config = dict(
    head_dim=64,
    positions='learned+rope',
    rope_fraction=1.0,
    qk_norm=False,
    init_std_up=0.016,
    learning_rate=0.00663,
    beta1=0.95,
    max_grad_norm=1.0,
    batch_tokens=131072,
    max_seq_len=1024,
    dataset='wikipedia_en',
)
MLP neurons of a small language model. Each row is named by its layer, matrix (down: output weights) and neuron, and shows model dimensions 0-212. Each number is 128 + 32 x the weight over its row's rms, rounded and kept within 0 to 255. Numbers have three digits each.
A block is one neuron, or neurons of one layer that tend to fire together. After each block is what it responds to, as a language model described it from the Wikipedia text at the highest values.

L2.down111:117116096118111204068071123104105108100200123182153132109125147135137085123107170148118124123130168155077132144173147122115127173123109159132123139127104122081181117126153131109111159137103194154078047133135152100141150087082130086035099092168111134104105164132129121202149143106093065150171185167138119169119112105109101152162159133157136139143092149132124050122125135131174135108052141123153116087124181095133145154111148164171122105147084114136129112097086084136128170138103210229133135149150108074106155071131084145171121168107181076143111066135084104154103192132131132169153119089156114152180139181125103134068106051124119091166104149
L2.down897:124144162142103133118100075071131146123138078124152140091120191135115146143175100138148135093132175134149101147121098109121073101141094189133110127104168162120153156133176141131152090149151122113101172163103095174057132099118099073045138185143095117046119150129088073151185147157118132136087131189122152179077079149190132157089083091125151148100132150082130075128060129171070189131175127086099137187102121136108115116142150092089114130110092130134161108121124116104142112132158148099083108112139155126144075116114077123158168101102082161085099139166134135135135107088154133113106155116140143166095112078110131111122112124149173188144119126
L2.down900:152136121184148125124109122162131134105096076158179160082114131146136128123108098075186128121130179142150087085108122153118102130127117169194114128108195176119088135127102085127121122212181085188098138157136113114152180113128105128091172155106079090176141113183077157162112152138084103157141070090161070104062150147133089169143158135105054158133142132155150120123142106141149071128114107144131156153158176099174151179142081103096132172094171117170073127110159107085153141086118141142114132107132190100101095069137150194167133115100144143159146149061078096119142157121088148169100093092134127107140133113090106100117089140129116092111187106
L2.down1416:172129162129080112099122085088056085115158081143113150092136121139117095031144092070150079118101151129094136128166127105106172055159163083132126142121124152221097130168133186139137097091150143116069113154134083139106137117113117183127098152092089154100106152133118118178135106084129189100116141144191160133106110135131123118125193109120111144199163156131084111187141137158122139076103165110118132126083141089112151090174110135162109110135101114130125138149089086090186141134135115146081090091142170177068118124122116116059129102173139145108153156154114105140146109176103094169138118148072116166083136149181155174161149100154111052127138110
L2.down2105:165150176160124107125152135130161104164162100163090076096132114166142121127134085181139126104117160048091099090121079131124163083124189100153113135122170074139148169096146143145117145136080150151134138107120064048178112148100099146046163215172107197117158079195102109160185170134148128182104156170098175116130077166179151139129149148116137181125085098150060168132144103181146102132112078131116117135170122110162177100127135139097161129136038085134105093155141179119151141061181130117148124144194154111097163101100128132163070151119079101090156075113157129093160082117133093146110183135099123136078112193142156113109138071141142056152083115
L2.down2116:130103113156079136132104171140172127122155183118083109104115084149107106121065140102123156110178158169154100112117133119107117113084161164156092151088112197169120136104090094125059091145109141113138132161093137122121171110119053176057165112127177115151133180174187107134169142117134123103123162124129138134164131137153160125086148131126106121146103150150130137193146166163136101115120181205114153149142150097103135147188118078154116108115179117085165072122141173138113109139107178140143110121139090091103106106166070121137141129114097144178143088101130076183132148209091181117093123156126142112101119150094118158179111181163117121178082116
L2.down2131:162128130112080154131144103144070184065121152116126127150159077131122087076106214180138094176102108113089139170148127120163093063128113131097144158111110192126125117110172152127097160112084135110089174167127139049143127114077170138144121144095146175063085115146126136106103133150139178152147119132148134117142148123120130165144152113116096069110117075148130074116091110053131071149130173103119077126084121091194134157157105149142160109115093155113117164138100145168104153115193073156174193104145062132166125159128093134127110144118096174145121061152111104130081164212139133112163170131167107133118102149104140160100075085081086096184106133
L2.down2432:100100172145115158168069158158119092117117127076151145087154168117145136121155178070078091160100150152098091157175136139143183067120078181152140150117149137100164201125123136117155078151101168122097120055157125193162107131203129127095129048116117164127128116097091158086113177138151066153112173163132108097160201071127120129102110144135154140112068161069137157144141158110112132081085123123148078104150139132181133183123124125130107122168128110134135151125154187149165048142125144157101125179129141171111160107077098195082080186132044164096109095116085100113169097096143159100080161137112143152067107162107134073157151141107175148161071109
Column separators (pipes, semicolons) and numbers mid-row in data tables such as sports career stats and election results, plus some weak words inside headings.

L5.down362:161152074126130119101139125087156116111077185042113113109108169181127120130156173179174110111130173119117163185156056137124147048131158132166143079138152113113083163104110111127112144110162129157125114172117109162159132180184107114111138089079129146100117132168102094135144168129101139055169117091135167139097080045092087078113083154158141131126124148117134161120100122134116130148123104167159124093170144109081185152138143145078133119114144152101186148089162177146127132150128158192081187175110114214095136187164165089143133105111128110131108100103095126151119126183141127117144077108155140129097094128086100085136131179146088098104095114
L5.down962:111135079088158128110155080141173143107140096146096118128115124198106111065147122132112112138158134148177103141104159059154087129143129183078146164100140137167076150111147115152104069095133097194106151108114121170121069149130080119111116116130039084124128195116090125105109084115078118125125105153143155074128152152117098077111066116102091113114106148143107156177118107159086117185115150087098136138168127069198170076114154076123141089115171148143168167140139146127123115142084122147069162161141160188145133126073175083121142132131160104084176114138147126106148127074158179129133150070174126117108137147129159170113095148104078078140162147
Separators such as table pipes, en dashes, hyphens and semicolons directly between two numbers in stats tables, scores and ISBNs, e.g. 2–1, 8.5 | 1.6, 192-6.

L2.down34:124104124188172144135106071061159139140082117094180161127115160125115140101115173181094097072148129109140116146141113188153135133132131162120134149128106133117144126133163148114142135055114077080123140170111130095093146163153130112139155128128182077090093130135101142079090102094120162138150100074136133150110167113143134098151126138138132118162106113053122137141132137161087104125119092131166103119130175212147149083082114140067155166173073125100075198147137134104170197092139128141059165193065187146115109107112130102134152120145105090130177130146128091131057131129086133149133122163098168161109137127172107130158134090127111115148137148
L2.down289:099164054163093164164132142101096124144130103149126112107114050137163093156142195141191127121158091105172117114165180178141088126154160046157097171148121153137121165143120124126119129128146151127100106142081176148166112171181115089053055120168066145110113120151145091117112171122100094123151114144173156180125157057137147067115085110070167111169083101106108138163124147092173128130158192159113077133109152143117199110173123130157134135116155124137149066029136072162139111131184190089127112132143148077124144087136150163154072116144146101140062138079191116137141093126127116142143057113132108133109147137126174137165100154083095116104145115
L2.down318:103113128141157108124142117117097128171155189120153172205139126131128166128129157154147093127148126076075134113137155152166100076143162116109107125197117110128155159159155127149108137113074142127126167152188192073145107126098174106224123223135100102126121066075074133112149122168098160155150115154116143133121106113183114094127116145122155120171111091063132086102110110188095118130164106061153134184064141067101148105093165154157103160173122126126070111151159131167101156140149102167098134123150121141168134102138151095126158183132115166134117145069135133123151113181076130158223150175185088168123134122122133105177108134134065148158213161
L2.down342:121084133182090141171163133124110124097171077088142132156113149166106096115182119103114182098170147085213073153130113058135122108119157147128158131165090109153136136131126150172143172107130091135110127117096106107206100196059195149189159144178158142236139065168122095110104157079083132106106099113107131145111080202168137072150116140101092155120131177134145161097089139118117090131138133127100144112133105163118166109110119141101172101115162142087143076147099166080147134133079175132139136179137115132135176111171115076157146135123116103119164171111111152142157116152098112076093106135141127095131102140174152107148143163136137162085134130
L2.down1694:112119143130077144118188131055064178186127158084118131153141071151108135116129140110144106109161154120138129176089124074154099124134092176101096153171164140163152083143092146168118096153091135137080168120111159126094135100139131108109082113155139162087119125130008089084093170155169173135133121089120092149126144114129147117214140136091126149115101205134130151057122087082091116139125172176121134122113206075102096117125154146130146140124125082124158098180184056200148119156131153133108135157149096092072159146134104137107111111097128151137107130109151137183103178130137089106133079161083186133135098037173137148196116118172099171199086143
L2.down1961:092089169054108143104092089113118108141166126160117154139131153158117143136130178107069131106135129169138133157086149164165117134167141113091084079153157115099121143142089129150159109104117121233166209138129164106136135147095129178113130128157184157087096152082123178118149137173163078140119098127147190082101076174119142140084138144140088078154104119119110087123164095142100131126160108150158169108162144190138078172120165131171128090113085140120133062135110141125146118084094165062168120131129091098126148147144073100146077155128042129119089076124131167114137153183181118131079140098148181129078124101106148060101175123134102160131123097
L2.down2190:112189088113103087181123122114063121130162092109155086120112106133101103140110091149087104162093083159136127105111160191171079155093181106079089119181104100118082148089125156145072152092117105098148137149093139096108137114150205095121186117167110120147136116116124098101144077123117092114113142128123097106081092178149142164140161118127097123139141111086118139145120090118139136156118118173176184151106140131156066132098138145146076125118207119176171041118130149092124162102077123143115189199090196173173163140084121119143147177099145093141109121127081173171131098137132136130110124088076068104207153172179118096116177110078086122131081069
L2.down2219:096114102197149141104158112077112166111074080132180083139197144096105069147130092179130136166153088108175109143128124075079080103057158160162147130159126111138126133161074176127183166047180108164173102127072102144119078099187155082153140129166161123096071130082122149117138122101130131150111100183168177156111169085054128154194107142091168117129165125124115133139141147076163095145112137109132138101116130132151093126119161136169119151113103088098136091145165069110128113143087109107078173139129127153097171131156148155112166093140134111101182153125159154103125143177139162172131097119123175064088077112139157082134151167150129148093166084
Second piece of a word that was split off after a lone first letter, mostly H, M, K or L (H-BO, L-ü-beck, K-id), plus unit abbreviations after numbers (75 × 315-mm, 250 ft).

L4.down157:137099158135089105144167145128169090134168128101199123174146080088122125073128117105141099168155156068139147106109142099107128106140165114101131130109068118177161151124099151104126117100138136104128164082190082171197115127130164195210130097129120146201091127137156135106119132179144175077094099144091155120130126120101098160187125168137112171178133145194122178122103140187096080099096102134118105194150172165172154113144128092142118147118166085140140093153128150092174123138104122083103120110170166124164116165150140100122114110182137108163134120130171136086099133181128110150111082083083139141111096151167117195110152136126147163080137073
L4.down1198:142097133206079139096176087154116120163094105117131158083155108097171092087130115154161076157175160072141133096175098152102120148079197125098109150112046104108113155100148147109087148170166121146119100074161188163162125107123160117119086159150090133122122115180135136143143129157166194148129097164160161136158142116052151150129102158159121139127087162130137113152180162085098111073097126130174145121117142064154206104175130114086129081144139157080154146125111104145090140087120107121142112144184112113099110150098157108139131109086099161111089089178074128156107125125145093162128055127139218146144139087104132127148117129132139144111088108
L4.down1960:196154158162147138145059138060104098119138079123100135171138177114110192093118170067155149192129138140130185079107110094135186154161128172125107150150097157120117122160136156051146124115099143144093156086133060160115139151088116096042177101137155116120069082082142101144121090127100088132143120135176075187127195142127123139143151135115145154181136172143102113151149129162119151090097076079144189085121153169127110134066128129111153166136098098159180155112148088132103137082152122159141074110130111153105104128108108120143156154118120109135130165101139096094122071146173109124061099084079137148105130141131131152102123083115145103136156125
L4.down2149:069107120093109139142162143190139092055160091101147133083172158084103120102152123150125160142115184071162113093119091162130067166132102169085129130089158173183083118106065076115081065123159128117154172166130138134200108179125151047150136088130145159134124158127097128117124131155105161137104113141076114131137173101131126147147113112093218152191173100097156096078138158143244121103148154095124190073097116173168152149056125097049110103078132094117147099135125093106119096146102118162192125164123082126101138142114171199104113100108085151147107086081166162131077160150172121089141102158102207100159111108170110110128148109150101168101112110
Unit words and symbols right after a number in measurements, coordinates and times, such as km, ft, ° or inches; also weaker, loosely related words.

L4.down132:110150108192112145115127132151085176170176158143076116151132143120081091133076153075135157163125127055130113098105127141110138111139171156139126166137139095120141129123124090128158184159128151121117167097188137112088148149143143106002183120127098184145143078078124116133075088160165144148123193144118124129122084113122137098163136091143108187135180131127116161132091150121131133147071092094182174144141107145121169130140072162116146093196113151123111101173043154088115172128095170149132070087098155151147143152123115098089092086111158110114113094173159073176095115075123110142142192178078189161119167120090159117061112104054140089135184080
L4.down1230:121110169116165165127120152124171150139092145149158136131083113107197105145150171090144185144099133094098128137151110091135146086093151159101112155114116186102142140158083113124099151098143153158117129107136162102124192149147128161025070161090074175139107090165153156118089129059131120131148103183135184160117128138091164102062113121154153107100132131075139085166139131152111117161138158122158176130120126132137120173153089100191146186107178084105126135159129152160192102138180111105152124152111163108117152173190116144107145119073118151102144183106085124096132195072124116141150092107123103162000186147102149089096161139149150199161097152
L4.down1611:102076120166142160186120123121131152133158146163123161176185132114088093133163122098143099173103096087120121090132124118146159128130189181158116145190178146130185099125163143149168161121133044112146107146172199099076112218153168158131166123109109170170119119125180114149049104086108143111130140144128132137078154108102106113091089147083164122104124145075165112084089151205134160124165157130162144135111150160208156138120105056173140154140171111131110112165116142118191113157109130072139095112172067121096168080133076146125211140150190116130122110124102163145140141108127150119102195140107103095123133155094112128146137090075191116102115112
L4.down1918:089147115090151166100083172097136043174103132141103151175127156067119087121131136152110127091157088096069117187152124153133147135181137165111121134119189152089162089140084150116151083093124147092184144132058111146119182156109132066171148152110145130077157169128106117157141086067147073122119120187102095175109128114123145161136157140074134152128129074135111096100083108102141124129110145111142112099161122150129129102092096160105187088070143100070137113077102229056220080112121145088042134123118126173104149147172109077136119141130109099130124119118142184145169105114127176170152102166098139128143183093142129160157099111117150182170135123
Possessive determiners his, her, their, its (and possessive 's), often merged with a preceding preposition or verb ending: in his, killed his, to their.

L5.down1320:221122156115141175184160130098153126177148104148142165116145203147122128094119170128105189087132118149119156133129164150161095118193069134139105106144120127115185086112185109131091133071114112129068106191102102176132138133153155169130157116113076150138109134115144141122150104135125136129127156091204127152105117131151111095140161103170168121098131116092095169079137142147133095146172100178156169167124130083098126153131131146163150175092155140109112098143157164175111148124137145140134117055168103188119140087123059111115162141121105069122155089132156109138113175147103097125165062122090140113174143103140120149139097079115105128071146087
L5.down2337:109111068090120109163096133119210089157100153123107123116103140154098110168047139108173151077058156159118068148159151188148123145133088129124155100177130183151119154151135112129145089107110091127126157109145086155137123121141135088176132150151163159131140171122043116140160124064132122153073172130097126119140073100159153110167144124073105162119148186160105130129105102163109079160104091191106119082109136137155127150151153138069199151176109128101120156128154175126133128124107185141145150074168065057071097089102151059167121094105127136134151103158181135155137136131106142141081136145189095049255120123129117190101125098134105103168164111
Word-piece fragments inside chemical names and formulas, such as subscript digits and pieces like per(oxone), tetraz(ole), (n)ickel; more weakly, mid-word prefixes (re, tri, en) and opening quote marks.

L2.down14:085121084187114101205144168138123073137111161120106159133096131158169069120159177100156084161150084066103123141127092110099121155156137125183138118165135081111140086022109085159125134157091087106143114090134124143190163183118063129079192135147097150121198113105170108125084108150142106105145151124148172163120102150090194117217142089139154166127147104091135056137138112126152131135129092125172106173118107114159124095145136036134147106166123099085125142131032154069121110151072149151135077089139095105156103162132067107094204119090090092097130169103113111195137150119074147113066128121084116160078183145097177100124130157061119131109151115
L2.down314:096158139103131106180119111101181119080114106057121080147188117135179122156170115130116141120088110124130122149158152079120118151074146161153195123115097168122134158132152162094138091143154112119155100136148137135199135178108135116140141145097124070120090169155097108195110163188185128119123103126141183174126173125106121094105102103183166116146098174155136106115128132154125142158097123091149128077095151095084112184167121171112079111085128146123118195175086123118088124084117102113202071160140116116126129162135123164140113081136138124130131141102118125066109085153037045134137153180174083119125114122049172081109129146156124121143114075
L2.down443:081137088155182158113125105129111125085082207116111171140138143137107089157120104119142132122102159076077080122165120100064112115118149145105187138103189117170133091089102101084122157131129067139176144106128150135146149140091138135075154085075028187079118107134173191133098143123137126185143153139153114119084055162132147129174110076132119115161076126125109005097129126191138120120131150117164149091125142099113142145186139099145178072077095064102143124120072134085162131147087134124085081137105192150079143101172140096190139134097099059111101095111102115123133109089130084154054140100158136147180106140110156131119143069082122168209107158
L2.down478:048083093100108155139120159080092139110109121149084140152076122043094095109183124125111149109131132078108091137142097108137121105166189117116148089152174111116153174108084132143135113063111126105120050122107135195141119117130136065183118131130090199096160151179126099115116127079127154139141124157066153182134149135092143137113120143090142157127140104108089088144135151167135156114152147094161142088089159128147118115116155103081130150129113081064158135154103109089178086135128135143096137153145128099093151097165146064062156143142049089142111109148167151159125125103053172131145165096062129178173195125133125129149097129123157068175163173
L2.down1185:057160124146117139100159112139137139165121125102166131179111141163160144147165131124156104101141173138090146156121114115085173112075155130105116084118113111117162140103124153156129143114110130153142192142105104140128128142083090109085121073145121114135166119093130131114115167183127122126132178217112169165132103108155149053190171084172123141099129176112114130121142122105151200129126128097150110138125133162139100145125115075126129139103127076163083163141181141130156100160123120177171197149152112122112160138159123087171205165094146136102105148039121136110159149113129119187100091181134108150044202152137097040093197136082128128090140117
L2.down1883:126159147113121155140131161106129171136090112156085168102128125086102098113152077114141081136066052072121155121162086187077154117121218060132188164184223165104153087124076131129129137174144079154178099107177144159144124157137079141154103097094095152077148151141097129155143133134139139148145146149078145124167122062133128148127100187098088159139135101081150068063132149144118154146124092093123135089085056143137184130181141152129179116096105142101052142112144148083126093132116205132154086127122091119090184133114123122141133169111082120163106140142117120126087102146115126137171192190093102176152148151144152102189128145148151138134142146
L2.down2207:152117135126115065156137146127111152125085132147156104125156086098073172175187155140124144142184121123089120115098101137072157115109189139122162128109089119136155113127065143140150148116142122098144148120076115144105159130112141069136127159080094086073169099159116114161131119119072106091150130082132076126109157105124158121095136147140146083158075139066123098160113148163098128143101117075081139144129132112070054094117133083104111111099172122124130171115128119144153155090110142110116137129086149098042089167165133131118128186100193104111165135112099074144112073128134084121118140169117126177109134039147075123083156164147137133140122143
L2.down2251:037134129082154134132151128095109129134091101157066118162102185071054154130151109151076162133168077161123095168177128098141112103093156111112195168145163134077134080099122142114135150060143094138120167132143115135139144096146140069123074052147136146095159175138104083127128122069134191115106130097106115141131110168107122144132154139112169177122153132060118094093131160187130177150151094118118108096145110111133178168107139056174110131136142144075130169101080103049106153160127116076087146124130150119154103064122123104097170148125156070155144109109080097138116166097081158143119110108119113142163146112129109203121110099130180176170110161
Possessive endings and determiners after a named owner, mostly 's or a bare ' on names, also his, her, their, its, as in Blanchard's, Achille's, Canadiens'.

L4.down925:079118131199167159128128092176123095198126102145108125172088153120082114116088083093098106105122150127155124163079170137110034072192123126166173130100143132128172118163098098198110151217159147126103153139091141100130087109102098076134137041143093085125156119125161120123131123118122070138125129124134173153174141127164142152144160083111156180100078122141109161146091100131161143162066142151146135153097136132164079119105113155129136130120161095101097077151132127114133095126176151194138088138141150105093103110091145121080120134117157151136060088182125096175107119133153150131106135140083118099069162145136067111126177080134098044119097136
L4.down2010:142130134165181174150081106115128135159133139167126172169091154123148163172126140124095130120175109143138098154067177182152130142097156115193091147119146127110151094168117140077107082124106092113134133086154060128199119082129126065155141120147070139103111085110199145194137142209107162130134130083149147104127086109113124092133150172126179139152181122094098089161168168159065139106130157091160117143127097134080116089098099181182155184101173109181094110077087115175214146103065131118048134110140120175155094124147118054187150122049077135102113096116140169127186138073129074105146114133156160117057216132106158119150176100105104133125120147
L4.down2064:132066142163124107088100133161114148108170119111091115117168117099139118107127079108113137143123098188139167092115116093088193140227156094161140107137124164129072092170158155134139179185109140126107155182126103091145122142103130041166149150101131144149188101047127067147134102130142096099188151138188096179097126126115121125151143114074161144163118080154087127154184129172142130133123116109178158102071116078140123143139083092151144141112133197128116080093137170104113129064128117140152138124159076138138088147072093141120106132160082168148104107151116170101136148161156113108112127125106080143081169153239107122077161103156094139060101138
L4.down2233:132101098199220188160080076107221091158133106083141163155152088091149173145113079132094144170148141128112140068133104084129113100174142164129142160120139126116138068098164174124139156140090103111108145141142153083178124130132121089171154127104150099120155085138112119086121108138176131106134168104143161173074168118208087152100117113122119206172137139151112101156096111173170064143108139144161092127130184131156110059180139148147142124044123112146042106131142092127128106147184143083200114103089154106129103115101120111091157117141114150133092102177065155155124137107134062077127091115124152064032097156146153127185117138121149103120118128
Capital-letter pieces inside all-caps acronyms, mostly parenthesized right after a spelled-out organization or term, e.g. (NHRC), (AARP), (VKC).

L5.down1958:095089150136125152144074125105158133120162119141110133139102096137116148163123163132102179138140118124085093102137166165135108102204096119121170111087169127140042096143124162160090115097164107133144117083169155159089190104140074163138112122122089103127157099152177151081144162093085154153078132201148128083114141125103121090137150144182095123110185103160150146105144165113144158133151094151173100098132137074138137162114145135137077134080087103174120087149147081114166165127150115055076118127102163130145138100103094100195102142167114180098138153063103090130079116093125180181127151105171071209057154148107096097170227070062070058133136108
L5.down2034:096122134130180156080101071127231082123107138142122106154096112081155141119069134115142154186120185114142127122145143151167074095151086113115093153131115099156136108104156140129172154135113097087121121179122176216132101103133111140106145140095103099128176091136107106133147150172123113050096121102123168116131132144159104176125162144110135125140132151103153166159139142124085137159102222135131133148123149137155141094110159160120138071128221068131104120146160087153167129162149097098143100150111139136131135139169128163069134131160118119182134087107087135098164105209178106211064169151116114097000116151118160114182133136110125107148095166
First capital-letter pieces of initialisms, name initials and split words, often line-initial, e.g. U. in U.S., C.B.G.B., H. Sridhar, IF(N), also opening quotes.

L5.down2354:068127124080135155126170111060112141115141121175110084188075144111128101112132097162116163100137153144160106113147147132130161110114095124132097094150145145154095138138132156110090107146116073093199123153080172120139148169162099108158100113071080062138192137084113071121159132125163139115136201119165124200152100121113092143156141156074150153124124112017084143154078166120181140116097160090094069075111172118177137145060104061105178094128191144084046171129110116098133119142112120133132110170066129146108156153183100099161185155160087132154075088114120100108116108106104091145186115145118118161110140091114133171094184136065142107154149153
L5.down2459:161102087117123110131085118147081123143152149137133065164102170109084167125107144086155104137127137123068152184161139108127136114145149108115148141111059137049154125157146129144108130086103132163155146168166146169166094129143159138176174082192146122058141144087167104101169123127112102181161144160102148139138127134117153106103138122123119105119141109103074108190109143158170060147152081156069163145109145147144128113105130085114063178149137145069089169079150115149078146166127126116076101133155088139141121140070070087106075139132076133165112111093165134109109134116173143113128138090116153127196174063057162136124113123073146096106097118
Possessive 's or ' right after an organization, place, or thing noun, as in the club's supporters, the mall's mix, the building's exterior; sometimes its or his.

L2.down795:140101134108119145073104111164113182174147127151201143138112163141131129148138170103119116146147117109125129168174140148139164104144117139134103140200152118168125137100121117118113112149123127112116119164075167108145156218087138157172153140116199192145127170103100124117128178198121133161115119100128149089159100126121128128170087123156103133115105122192079130097127130148160113163140158155134148117139100187188130135120089082130097117144154131173096125111092131156164086107100085102145146143079149148132089122121128115162103170139167149144120126165187127166092158151094112101117103164086140093139091078186116160150121090126183136168133148
L2.down890:134112168125093110101088167177138118187149131107132093117057120146133198171125131162115179138077140104130070128145133081134138176132144157086125091067121070157157084163178135121102138088117145102154150127129150164135116151111065109186128113139158087084138168145087194155159122093115095064145119141133058172095145188125136097116122145109139125104148119147138158022129138123093126186131149164201124122122108119169097110128142134131095134124075135122123119139115134147186081145149117129138095134128174122105072137097136109123217139089119123130173119116158144135194104143102163119075173107136135139143087107196127059151043130165103106170146123
L2.down1099:099122087214121132090174134183074121127207146128115133137184117142118109104153110136131112126111077076116165125182154055110165097143154151146141162129144145094081123119103129109116123156108144141143102123135127113136179122159141126142093153125076118165135140128095115142084170094071119171150138136133107116155147204180147165080154111129179081139185147138140081080091123132135118173181104098129136124161131051171083133072112125177094167162161143167140125136122104097122151166115099106177057170121221138116190131121176121074145069092159165141137110092128131059179129162062153101109115186134104092145062117114130110106142107155230103099188129
L2.down1578:153106113073115110090121104060156125100139171164107153098186177108148139083090118121124128143097147093150119102160089148117101118164149115121137128153179193193147125136150150141080099109174149116092088159118156118151106134127062199151118143187172180120149154133138170103144100140116104154097107095169126120146124105117072163127102102096157111124140111135133179175224104132147142171118110111156127083136115109115103141111192144151127135208162160151098060097083126104081050130074094109095128113082123054136174169104105045195144120086097110118160132144147100143114154191100116128072117188121121181099131137121136151068169179108149163099113152
L2.down1803:144129131155161096111167126130096111105203144091179147113145168149056113135130158100119136130128119118105149086081166137143190131167122142085084153111147106168072179104125148097093116160132097123151126192155228095126161060102159148151150029195149109110119113146183167082126188101104194123088146134114165129134190180151065083132143149097123161122162150078127124099132166170104133132114160115119158074132116091110120094083077133097148137128194133108161143154113127182142075097187153181133124153079162109193138104111188088075095154146174178077139148128133115143119093149099143151126121122084112071105112176120108151126142172135096099138108161
L2.down2344:070106140168089176082077137157113098170154088116123138132094202162180118139135176102152109123132102155124147111184106156144142139154113104145188138153124135136134106150147076097065140144139086081103107177107125168143082161146155112154127115116157131101124110152135126130083138081123143097085121067165163120118089072131126225095156165199065153182079098133086124103119101140099145148162182095186120163154110174152076123091109152151129076089211152143075105134145132149129121223141109070181133161118138134094119176086185110123139127206160087076075124135142151052136070147132136101078127072128146098060113146162125164168123161109146099080102129
L2.down2430:132120118194178217117155111130114154161127097142165141127127141122084073182110146041101100101107106137140065096161107151100125099189158141133144137132149120113120037157140129046084178142146136159084158147147146076134113141161192181014141090177161178152096075046123169135069104115143114111127111076138086139085162156098157190126096134101118209054175176084105153107150143095075181125163057144124098137128115171126106049152187138105147133085160095183110087134146109125142156102139117110126120207179150194108113158105091084158170120145148082070157189102121103129135116095107136048110133139142113093117138119136149103142101163141137150160136125
L2.down2538:200123139136113172157141097125151151152133072181144105116119044084084096132121117137093087147121122172064134102108014145118146141166067116119098051148143094148132082156172106126096048146134131134140184117051091116139128135054145155094133122107178182107127077158084135154101169156103131106160143103112167126118116149147116153175063078125164091066090127148195127110131134146118103151093116087152169099134110175139108132123122095082064170138067158131132151115122130197087144113137107107156140124154127132151169119128096089148088084111136145130124123141167110141108099129183135095120156104195095158156153153133150137079140127135144112130081102
The closing word of multi-word names, usually a generic head noun such as Street, River, Records, Airport or United; also the closing quote marks of titles.